Part of a small language model's weights.
Size: 11 layers, width 576, MLP 2304 tanh GELU, vocabulary 32768.
Training: a variant of Muon for these matrices, 501M tokens, 3826 steps.
MLP neurons of a small language model. Each row is named by its layer, matrix (down: output weights) and neuron, and shows model dimensions 0-191. Each number is 500 + 40 x the weight over its row's rms, rounded and kept within 0 to 999. Numbers have three digits each.
A block is one neuron, or neurons of one layer that tend to fire together. After each block is what it responds to, as a language model described it from the Wikipedia text at the highest values.

L8.down57:523460508501425481526508554525495484518528499449517508513461624483512491464475564493524580486501471440486538513492515486447529461515450469501492474482486504514530520550512504495496449466496421402548529532489437468511457468526571481491514445588460514482437489454421474532452525468466470491470510508530460508475445541487477522501468509442530491521545574566504466486525512455562531499492522503455551449461474529591518444505588551508482536499600479481585503502517519516564449415429526506546504492569485551513556532471526432434527432496535517503488449525473459505455580544486490485
L8.down625:530456490558517476490521532496488548440488465560526508497487501526461511482544561526467475489490536566518501475485491463519440495528526495525414477450534538434568504479565454513478508521509495455551474504516497443536427542515524441473513574509419568561464540523385529529493408505495500520498481492462539453468505520476406510492538445449537472524577525482559498529500480488511470515556480503563449527520418532539560449501491508471482495571501423471524518476513497469540551534524537454491445508544529461456522489495598496484435444483524472460538497480480434456499511472500471428
Description: Possessive apostrophe after names

L7.down1124:577530428411481475512434481508513498484468541442490485544444468393476535491537570569436551466516481533497463561562484477464494466533527484478512467399550505599572475476515444480544514497522529538512495547498506488501583554498517492465461453543454533565441469453499498472493533424541498451470540542545498526478483527513583506541529530485434539469548497549491522484442504498560457542508454459455440431524495493572510497480545557515506528503467509487545444503492493464452468556496503551499523500541427525473542498430548510537515393492519504486408538551557447484516449521518564545
L7.down1336:408463442537498400475424465514518507489472439433508526514530499478523391476486491452547544519508521457455435485502506440511517489503512477458482457607500458514536511517456550451470413522544515555491461501511502541481463436492571494469543455504467483431522507481495479559583564450508521556484577494526529545461486475452468493513463501559589412510572515509586553538489600527455472475418513479478511532526497444485476467548542512512489532514461436493524521474529483493544514522444535501486548470563496538499564543464519538509512483482500453506478480462517463556415514487471527519
L7.down1518:505440607483549539486491534472490540500473503496534505521537512520494452431444459506451420493540421507594472396467501465501446454536552454472496496477512513479548475477489498465539480476433454462537489471488500600473455529523538493483531546489549488477502568501543452517544532394521585482516488521514520457549511450508512534427484544445458467528511516522440447505546523471457485513515501468483516445479532522445553480509448479425511470523464493450619504497471469407484439524494454476505589433454507526509471515489549534493463436543552455462453513464462456513489477525518495554
L7.down1667:467482405518518421482526502503514540520477486540538471405490539525503464496456491500506441500473540467530477551555452442502531454583501526502522426553490563489543530550449497503489528567409501465500475539456557447535545527470443486438583508489443508493539442513489457547440450528523436572524497462510484582508519606498539470487410543493525438437509526523577447500527530481523440538467484498444580504454505531453466510512464510438483496516543555560506539523477457480577507585491522545562548489507498485558458525481499473486474477468549459527493506488563514452558464496543503535
Description: Spatial description function words

L8.down22:431464446535545592571538424478447533516528501496525517529543466452458537514550473493459497530579472471505471448493488548516515478513485536458439516458473481496447467484592540579461560477520473472526470509501504430400528501515473543482506532509520488504516488465446502449526479427474434452564512554547567498527439435469530513491551528499547546407506542608445542505468535471551506496517491427552566547558488487542485528503512474556540451493471435510462538528475508440469535484479562573486561475468503486461450585509523487490475440522585517532509516494464477466481447534551492558
L8.down44:484519522483555553568535422494497521515492487547445513456517489509568507538512511492432482413517478568414427395541526523572498384459533551464517504509511518501496557479574499511477538476511514543457483531483453506465506477536544553443507525499515465459559466470488533516430432475504492499536507514465497505579420471467545511476469494548495516550535550525410493454542477436478521518515520495468487529471495498439461496561524486454582475554471481519530579558484457589545420579503507622468428538504491527481540474474469551500585538436532550531539492427567548521515487493495485414
Description: Slot before a verb

L4.down46:438462511410498592448496425534500516497452546476507542374507494484571488620475509536504483425550584484503495504572481536479519474430497501576484480518527507532482520426449502531516486520510523467532469540453431469502553459510495505544509502576568456510502440466471518504503524474506470445455520458477476512479515619468495592506495472559479549572434418483441419481487461603579453562531556489522527567550544513480449506518459490534444419545535528574551491485518520515515567515543523470523531489462569474571454477532533464511466491517492474454447548477555560479500533470451523531
L4.down745:522473553524506504491501469498534470496472456527424453448461503510522481485586496528477472552435508454542431519511527483510573575528520600579492526479552478494493427496448492527489562501549480462459517535492535494542521470569526525432405526535526564485481566432523428520530515483507461504419497483559515477545488553518483538409507478449460581491552510529544508521483385497518510463483546521507496481506385441452549485452528561569507534384446469499533518522531524564516519618614575486488539460530518512462543522494454506504456466527604573470464530522586459512508486443481432508
L4.down759:477471522536439501538519520512441447514527508431537509422568509478540481555457501548456553452552484506519467471588471521514538471511452518513480474517477496437487508479653529511532561483549501483422555535534514535467532554507559464473518541528500440446463464533540444493510527477545503518524436444468508583441429522484501482514507557536420468387521487623528511519432546419540530469475440513553502446531579497546579446547469471511575531529529398467541571518522496472539504464483553447477520471546455579503554490452532486449523475521475497556501493437421501487546528595478432527
L4.down760:467518499501419509502517529503584483516460441473466512453505531526475516492528521505527541459500462428428485489528477491492498520460520473571532414498485513465546475435507524490497498546519514500455512480538505510533541518456427474493483536591524463441493439486503504536497505471534544521525538484517557469491511518489502562573489549513534510454456480497464484502575501524554499491483520488481521522586420500539475519437468487463507468487438479472505515613465504604559488464536504517452470472444526483468558535528567474502418542436503563517544475462523508475531502510458496497
L4.down1200:451518499502505570468478534502494501554458555434419546458520472464513530536612444533455495465468489550480495476554487578534547464513467485557519483490517456416532451554604479523603535536536507523465478509467525438443451571489508535444507472516508481512536512554513520512523433466511477453436548521458572459470478484493453545428540484513450594511500437541535456558471551449498487527564527501522485510447548472424529495503584503528555520522553456455558492505514510437516516450436496523446565477489477549369508517463548505511543539482574467471508516487454497453508430481472452523
L4.down1606:485479530481525557575515523479468525438484494476412506512495407524474473438533491478471519545539520496451583493507571522454529510530501530521526529466526516526535550542553530548468583497424448454436493558434494455556480500446434523516495577481468556488572499495431570464550444447466561490543475479556509510493524491516498491442468502485506495533457537539535466493504485500487480528588525398458459455497536596555485466415514489501595460541448471404524567540491498515456504434469532529534495465563503505461479496532484546442489448499528539475426595560521518487550499446536473478
L4.down2206:516517440461469521519473450513506424502631521513578509527445484522581516469529514505430526432489550550538451481465527520468463523490544472476521494504439522522483512479449513480531500499503526489552560588492445497538481551506558522490519501432541559535517460520482531436542501494518479533502523494540443560458448465512501473525483507603533474453466515554442458494531494495495495519474546539503527457516472534482439511494500424448464506493452518498550573543455426558518485540563472425460537456455481488551507453545523508473477506529515526547512479447486504529547508520576508454
L4.down2267:559493459495446440446510401538493470473565518444532524498436502452554493506512514464603484548547509480497494482372537520538445506500494425591418488479502495496484471439520491546494530549522536471519515503462466481526480590464501478560600521499576519487475456438480588458503530498451498487481490475522489475387510575480529467421545482490454539492547524452444489493467543431523502533527522490560493525492498531515445503470544489489492485483548496520505529540545462564514474553461493487488451504484500534491471492458494503470473494510545572503470530454527499405471474469449550520
Description: Infinitive "to" before verbs

L8.down823:584540525525478551450552533541498431412507461506554524466473471586470531424480570483517497436498441467417549496515488589504488494527508492496546526526488530511502474473476508511493463468501480517425526493559490507525487482491520517514510456505520476576445491505496564480531498453461576484551525482426497572517465523483453534499527517475413446511553603484454504482499561499541502462479486582521485511482518520509427472468549473539511503460573505450573554537504472526505508527450453570481605519491550524528502597484419515460526613421521485590527537501535489461487478430430514499
L8.down1768:493550501508509500502505561531484496589480488552514486486514505514617535463495534502475394485559510467444466499537559427553520475486537465556541507525423508479483464552545464492520482520505497459525557457541535518544524523518427490558530441461507498509420554496522522488526463477520514478461416561567497493518538455505533539457593374456502541486478542519473480495502491455519541543414514532586543450466444512518524561588528487468436470552459521456488511519478478457566551472444532489456536489545538486465514533480505455483521486535447520474488511533426525549447503519503564461
Description: Sports season-year tokens

L7.down819:467520527535572486493480486478533549483493457483550396573425516457476503447423495483494483469540540485456477485539547537495542498494521473520496493469528507531505467568522497466479555404480459483438477498480462448482551506472523462526483481524491485535497509391489518466538524504422433447528504545483489546498517576531499475490568503433546490537480488630547471447516518478462476519508543410515478534431437452572489429507457507542513541449397524513528582544496502488558579527468571474498494504553441425484533505455449519526494549483533531554510499458486509465515488495509475500
L7.down1280:513492535532521526538500509436465522514482499474574505519518501497467477483483508435479488516535540564517513507523470481506510437489476469526520456475500457510521536527514460517525594485480602474437541483435481454519511475597517541513510458511441410440473480562491498440518537490504516466521511458473534507474453524416476499527489562499533497457529477632482469524487464533576448475521510473514526477501471484494524458478446559484504501495512507500473576534442515478587447534514485551465525494447473460461494481535554493518465523485517509451467447500484476559471498509493568568
L7.down1562:467512446472432468549455508491461558507503556485455459531529385479504473518464426509439561474492580559508466435514440449462520543484538432553544427483511482511492485502500508522482532488464533373530553550494467489500511492478498512458486507448483473518481482505560514529485476497489488479478483534424475491472390548497437504496527485530419520472533495509409493462424540505511545580503499544477474522456485482482498484443510462460528488509462508576509637532508515459513464506512486550448543502496498468477511544487541491576464453503496553533540527534458542511491543492455501535
L7.down2262:399511489540507524542491452504476498502481505429549523514525502489516536488482534574486499425520529498481465470534484533502502493543497525511462447524469506479462503492551533516457497449477552436439534562457522461471543510508509489458494476460524476481511454471550410502413500469522515533553492526512553518537323479486536509523545540497410479504475447534402530470437536522512546487449533446523513539523525480491463563565499472494614505484547477517489576577447546435568550522536539564440515508587431528497493537473539458548500460460539530507518470495494520441492443537543449525
Description: Pre-bare-infinitive slot

L4.down64:490516530421501562445501543522490528551499521520542454490477506501456595492465464576503450461495565486495503576522546512487491561531491509510520523487415553500454485530511516498518518511528524542506561490446542440568463430508457539560469468490509575455529520446446558442539405501516546510456424624494476501469516522499548447454544526462492564482516555556584520472495484517469511532496513550486501487488595521481510524562513502503468448486445504463479526489537545484479488430505520507502540512518600489542501511484442452444552461487452463503419505508476446595557550450593581499
L4.down390:454534539481453491527456499523538521515458541411517509554593518535500517545555500452563542531509503416541498550509527580500468505488476533431429404431502603533494483494595568455484424494482532517542496525476516476563486498487438515560503501410498532524518540472529529511553484465485564597536505443506512469502437460470519490548543454469530489465472464523448474485508469526515493455451476541469519535524457551469506471511503446538458475430492546496530506519498517415525511499474431540505504445496501453457455458527489476525540502574512556543464558433513495536552502504476528530
L4.down433:476533510539450490448467587505454506536512443416456544479488460483537461521565525431547490448507529534471539517539496522538455499489468498524440524456475477515458458573615545530492518516559549433411538523499484462566532429458500520515494459485572511484532525494475554472505496528519547475455533549523498491499473531529468487536535478465516479469484479602511530501473481461517564506535531506516549495536478479531498533552358532501479518539509510504519469515486510550588488534599624525429491498502486511507502515532502550417424468514521510487454504498551491554512437532502461548
L4.down886:504543425483549554504515536497556591525529542509442541566421487571588450500410540566497484453497514477489506487495471458462493551567449480528542479521501515526466442466489507502500479494469489569464518512484497499504529471450527537537532508431480536417443466454551432542485490505516525517520484470464561510488533477513478419481461552497511389448483498434526570504507508519430479476493512472482515438534537531449506478519508492507530483501453507500466478510565574514490494495534407481512545475558474541465436564365498480533494493506444483475504459443462466495487499506529531495
L4.down1250:506497533430437550527479485477455479491469462509471503480502507496467541607521512459460432474457493541472563524580523522518543513503478458496514526520523520491475466409444563472512521443524442496535504491475478515490522508531505496416559502501557515542446533496426493505474479459489537462436524452434486399570491487474512507459448507540457485470517502525500487480537526579493484440541492429487478435486568485477475440465489510522500484536480411477464481522541489500479504464466521535487516498469492487489528447558528541535566554555458560460547453509498519501497524513515425473
L4.down1308:485531439517488597510495515554474502523479551515474508459536452550552454577471462541512481537506506477528554500542546514446501499520463448486486450366565497517485460583537536478527477439475526417477533551551460507402526424459476498527555519483541522559488464525509505535532521485490508567509515524439516478485583519439548478432549487404480526575521545551544532460431502522514476485507493474479519444403511472496555502541466520478503503435468490502499491416476571507558546507519510470504445470512485478524501523484528519488566488486484511506545454519483448488491468483529531505
L4.down1627:561514588495448536558487503530461488527486495490453494435533494486555423527478606523511489528553533584454450448515514460540508479479572553501531564501514456496509492527520498517491535424474526493542471493441463461513526423566547471460534488557524551458586563485543492488488463505417495539456479467468507457509469426496474461463530501504559554521441571529537476480489488444456516455517492521420438539488517482500504537569492466492535542488544508600511519462601477531499476546450564540457557544553450493465445487527517488459490555481524472489419539527436477511484508507475524475
L4.down1745:469529469423425529502435489449479419433518569513525474485504485526506465479499522504525454482475518480470539489520549486524558477500496426456487561459498473507415518506468505487475458495474557448458419526538558538478590459460577449527497490522540494465469512548467492479508571469472521532502490470466523500571488559489522539499499457483546523510525565642495509466481496551437512510481566492523506486549537469464484496487402449553479562506431481533401502420530549447621485498482485432483518542500446454470517495523529436506438366507528551468528452479465488495557450529484506513
Description: Opening quotes before phrases

L7.down1057:469511501506536507507527453525477528516494489472471495454508498497514551594450441485460551365456446560555477533490501529557509501526481442499448465464528479512512516590467436497503498461542499483554513544504474556536499502493463529552507556427525556526489487537497542478480560468468550535527527543475484454559494519464489541525509534463610473491519511490449507536536513529519547454528483533489543515491548514545506446469456528460531530454489572531534545384574520537540452488498530526474476444466489534551501532540476539423528454556556506568526486491545460445408565449478487538
L7.down1170:450483489505505554466453486510535478487473452531497516492534579524508493519473424533512498532458460481530528487436450471484480589528479490530561461556516441553505534488540458533498454500488451431576464462446408528539571530507454502485464565481558542519507551524433539605445475503533546512511518513518432533471479498492503484469435494550512525403466558476480550476502538497419468473515478509547464469605553423475508479489483499553502489459497461423470458395577527493516498527444499582461431479515487517442571513497462641477583477439568558455551546488507481527454538513522530518
L7.down1306:490522425511523523530455519467500496482579544557426558497516566432467540539439511511508495482505574423527483485461541453484514533493486509488500469406501505497507479524440501507582484553485506512507517485510540533545472434547474567466513548550504491461544494542476463535461492489467493536530525516548424503439468552514494549470470498578481457521523458453479498473457488521490511524515527491550546512534477480494435467401507509449497589512515428551568537487463459496539443495556464476493459557580582522469531475582415494440498550478506447481530560518535509511506510454451554402
L7.down1693:484496445489513500517474530541512456541541494514475531548481517468525428445491402461515462439532562518553425520474484512542441558493572410487506471541473565427436544513423471563426515470529498488444524539495496477537510385503432560550465590470506500531489453562533529527541473485490456512594486563489527449523476471477482513517554530515489599487531532501547458537542509544505610469550579488522510490466524542540512579537532527477499515479460487523496464434458484477510509452485482510520476523571521527574537558477512559497523454525563525465470454551519557484517488513524547538
Description: Before upcoming adjective

L7.down146:545481543510470480521516482542389510458490457538526500463480538555514460467555570438521468497494511519471463395496538507482487457485533535501453486522483468522489468471476540539468461531524469483515551545563502469475516533547489444473449501479520512448466563514496521544472458489550445494469542510434485562565458491472496466527427590582511438504462578564475517526448500468561561492438533517524446450565474487481458387525563417526483480482515439481464448511599558527546498484487477422453423494543507558530542544516465519428511527513447573526464538520538550443482475483422488539
L7.down449:445461506521474512535442523486526529464585523558562513458579519500522474449526530472552530525529524518558453503440485565512552540478524494476468484547543453487396546551523512569499552515581452482493456474570518478485547518577420451494563458526438409494497491466581500499567402494466544521523529593471534504460528486488442490525480480546476488444506510432530481556599496459477463525448471476485461412521456498480607522463487474512478486533485517531514501508479461459497495481545539530543556466547506511486511507443407539455565521542481582480438549441520494518473582501441538500
L7.down1276:427472456490509521452452499515487558531459529469615522481482506483506558489596507516517568540494511520510538532503465405459447486527489519472552469534509546470470501465492543551532493533528470515403511440491538451477500479579479475460460557612467502503443505486524498454546471427481521489504483465462449531598460551547470484541502569495458531541498510481441592515617424476528521438517461517575458461542480465539520489586519437458438555477454431524506508518488521478527456569571460494559496539502517557476483487565457497517492538479549552480460537477535517464486474494477479431
L7.down2264:558399402542508418523460496481416475488457495602557493515528498511575535488534510477480524446451431559534546517468438491450502446493499569501545454490516517484484527493478468491488519456511463500563518448546496500484534515577482500542511530587511523447460498534423496473451522428492545543505505493514412452554470525472486495473495609563527518482451486431516466434491569533527483479565461474513443488470480515489456522552561505437429482522459446470492496462491557533517518456560452506543465484498479532534482508511447466489526520485565458511504479529570445466458534564561499467
Description: Possessive apostrophe

L8.down709:516423461483523486533518551482485488489545485387550501423451537492512492549454454464502535539485515477461476533497495456485488490465468500537453501520479500577428465554502525436443510506577490440501407507488514563491538422572586515494502469476468478519503542496447476541580545464519503459529494511521523479571498470553515419405483575540492512498572553447537552483592555474467479519520489547541432449503486546520480599530551552497551477512474462438496463443483568464495461556465554493425482459491512529504458515505511475524512508533485467550473520423517490519500555526463492484
L8.down1873:482458514480514507470515526542467481454535478418544520487467466488522568507431511499455496497585507483525515527479516464489477506477543542511489465550533535492508437472478464511433528510506561492499417447529555486478538552446465545510486484516516448465463521448493447477530549483494586536479436542468502475566529469523448464564495560457520530553452511562482478551517493496428449550499418495468490511421510537504571459475470572473552452516521481452553532508456559442432523453522495457512521532509571514466486466515537501488504463446536480506491505490506512539514518460464456499
Description: Part-position modifiers

L4.down333:486469512497441485554538508554565479436476494464468462476468539467480558483501543470425518461553482536593484521549538429552470515488453480481396499528526501526480465521577505467493494520479455536514460456526461483502579574472509505495515482516503583476513494487513534472489486494547569474505498481565529507528418515595507472522531564475431462504421428498491407530486517506478500503523484425504533518444521505385502539545450448557471502483455418501543482514563502542463554433554514526422470504554488530452521495455492451493514508520446548536477539527470468502540501501484519492
L4.down377:553485526471529438518452469512527483493454534475483440534518532537502510533483537531508474485459383509578550451535486539495446476528510509436528459546450387536582449532466449537571414532571514463506506434612494502464489463515478425512522520540545466451528492490584432512504494503467527469471482494509567525479515530525478627521472497432485508478525468470460490494529504541529512401572508541487410486502498506565477457542540445574482546490540560456519519494530500482482475443451511558444465454464506463443498383581496456509432507486474536422506512504559517541498460513545498488
L4.down1230:517439529463502544474470544452514499479519568466466430464440459489515558524524477529517480559546524510541509549485521501545478433566465448490456397529491537447510580493482563488535549485482533512489441485405545502477542472538494602469444556465489530485500460532512473497480428479513473487470544471515452553560489493572471545476455471482509511537463463504501541459451478504540542567536560587645517553461457515576485486605592531520517445458463546520529453459525461470558488488539479545404503481517553502538490458437451509564489452483507504521501577440527486504526518460612476503
L4.down1254:489506496482489571443477510466503500458492492541524551479515518429479530445491517480546491543498490515517480450464458514433466472553541519477432532526606505435456543504502504523483476525444543477486472505549508476518409448498460487494535561564578464456490482434509503481491529413490475434482495499524483510466552497503516571509483474583486547570506476569487508484377550499522513475474530560549446483543541573461461534464501456528482529534500436539555431515597489516528466486482446502528498576485543579441489507548552504529479413535455465556497512474528554466471540520527562610
L4.down1633:469522484479549510452530408524517483564519483524489496422460523494530478517522546554556526506446477488518470488510486523489501454533478571424539523441458500525558473572486459534466510483523521474566500573479513430547393538560496526516533445495538493501513567470530418477488468476469452512572482523490478560438499439446573496519472452478538491568489519494439466459446539556573523488516494497497535459554501527422497498543496502404484531525521497507455518451537492527506473518426509478483518544555445526519558508447536475453509570531484528495549511490487540437466478495533533481
L4.down1818:502432547437531452464547534492489482444501446545545446537465519515532525434519515436566541502435537438511509511446486538424548438450577453532522475538507517558476565570553543552477579565423471489438483557472481527530488454498475523534513456449480557514520519517490522496467555563410493467469490503445440511489509559491579548448444585579527472539444469515504469467517525591486521487421458487563527535526537526497593418402549531459466515582476455488501449509525541441497531537479546526559565460410514501499462505520562534537422491519431428476517525575509506474532526568493470522
L4.down1824:487548499511519538505421547476476430481589491496487446487447545577534438437523504483516529539487489478459474526478443580452470483526485456493447469537473430469486574520564503467461492503583530530470473520453494552480493521527517494480488538549484486498491502483458524444526485476501492471480458502492465460558473487597532455446461506543531539529492541534522523550473500523563545561463505469415446542511556439497550521510540497509457512513456437591468491476549589507555509501555535495514489518510514527500461490499476488473487442457532452476530526486553553550526533549430565539
L4.down2263:484482448472591444445452555557482485505525569405496536541504505542543467477429522537456517519450533473505483463431505462522557586583500477463517552484468467510516535521425525492488459506572436488498478527551531526500468472527523466491495519482543503565475493536445507528483509454581457457475511524509509460559536524445533547490490524479517517472545454553462564471489575466474529565510561487429484504571511453559426467468511587477542576512462538512492490523487540563514464547488458469479469496514520523493569476465505528517477516508478506475459385477499479507516489543545526501
Description: Possessive apostrophe

L4.down155:457496440511497560454494515486450470529510473523541511511509514502526516512541586535463576524429483492528449511546475456516479527584549510490478547501537465495618529485529483436568492543455450520499467474472510527538549517575512486529462541508531506496468462408468531529554444503449502522474456533514497485442461515507494493498433469462477471466481573430478482420547493348533544519521552465570494464514478515496504503570475521536396455503500542499523552468526497485544434477529559470499522529536498476561480496531419442566503488439486494500477476476544535470483480510502597447
L4.down415:458524443463541525484519465489525555532465439431521535539503504543471423449524481490536503465473548497420483527486477504494488516515521467502505463558472447489521526527492544490531412456465510489548467486455512507551476529492482538496519486506535445449445516537493476518586533444475513460477538439517603496496463444473509481467446458520598485549598464502471544494497574481539513488488431467414388505507469504485536582579509465460450459465520528518529506408547531461448521552559509508484529472505470498430509509458466483446479504480508438557472547518526484530407505504467489524
L4.down434:444524510479505494557601502484416591485519467542368518427468523486529512519460462473472521490466517526479519546479531509585488504522485521436466533556551495499431530526545473532467559526625524545549455459476500484541495472511528537520524509490549529489568561504533468499578484473475516499512546499515526510462473416543518438483488509498574496513521481476544535473481537508501551493434496451444595505500473586496454501486492538584531559450480544519464543535435523524526504495493591494443458478507526484509493522519491496539497477494521476499454525535521453586483551482464443490
L4.down447:471571492527539476477522491498586473447466512495517496484507570399481475473476507474501539573456518490533512503441568438518557488472441505485494473564478516552524497531393480520528468502480453406498487472479499488513479501517518497520542550496499515458449489483541490532485540526501537492501479474496506523479435412532538561532475482543572522490511580458470508427492562547439511552510466486533478390541498631480510509516517494454476492503513515438453529507504557547469546535450524503538495544409503499457500516548485501514512546495546392471514526531491436529455471495526551449
L4.down793:482588484453564589500502536504526563541510501491484493487542411476487491476474392409481497525529487526427474535532577498537507548482491535535525508581541460510451447516515540487457422501574533520542527467446480448537485458578463489483456562475497463463502453571511492534583468477529512458535523554482549453520488484530508498452492436527515517542609457533534506527428506455477507535486498520515414483387502545450541519541526459461523464451545451475514574502484526443457468584546464542459512434494600509442511517554499508554495529492545500522490534482494499505484472459534534465
L4.down1107:488472522512566541556476479509454541523472503566525501475479567562468485460510530624572439530485450494543454504503470496535538536481481537446517433479437495492467467527571588450420582454490535419506474484486491568484431479521468504480544577572515408502449427605532489540461577458525436485539455576487488534452515511478486500555515544480530494545571536558510583506533493494545537487480489527472439465531492474467518536538510484339484515499487456489486501556446512509557478554468462458469552479476563489553532507502482496535540491519483520494504487475455473501501472542481493492
L4.down1485:576551496498490489499446529493573533502500462456520596493442525457469504474500460463496495539591483447525454479515535463502425542554509512500424507564523492459514482494521542528447447506508494428567456511492475485493555500500557569462542480502558482479454539505543593517526499526504526518518592531435455495482534523474441520492469498508495456472471577559499550539454534422568504464463550485501572501521588477515518543510449536462501485542490476446520463461506454434509495514487487521498485482509546492536563555557540508447492464511509515472432454450549449518519482476434514511
L4.down2266:432472521433476560484542487527455508542488493509476521572464495493507424420444559500547526548488529457412461508432498478510416533485512540498520489645540439501477558509496492488453360538523412530587524492567490459488536484446560515508496534471447455400497518478519563525534494530446515469531474480462581517508453456505489455525464461532508490474546499559487470530479585552555487493525523464379485495555527527460499525547558462553493463561452560506503521437500512472513494468481487519444601465525503478402505511477421507553494491483467478575501483458525532545525475505521462503
Description: Descriptive "with" phrases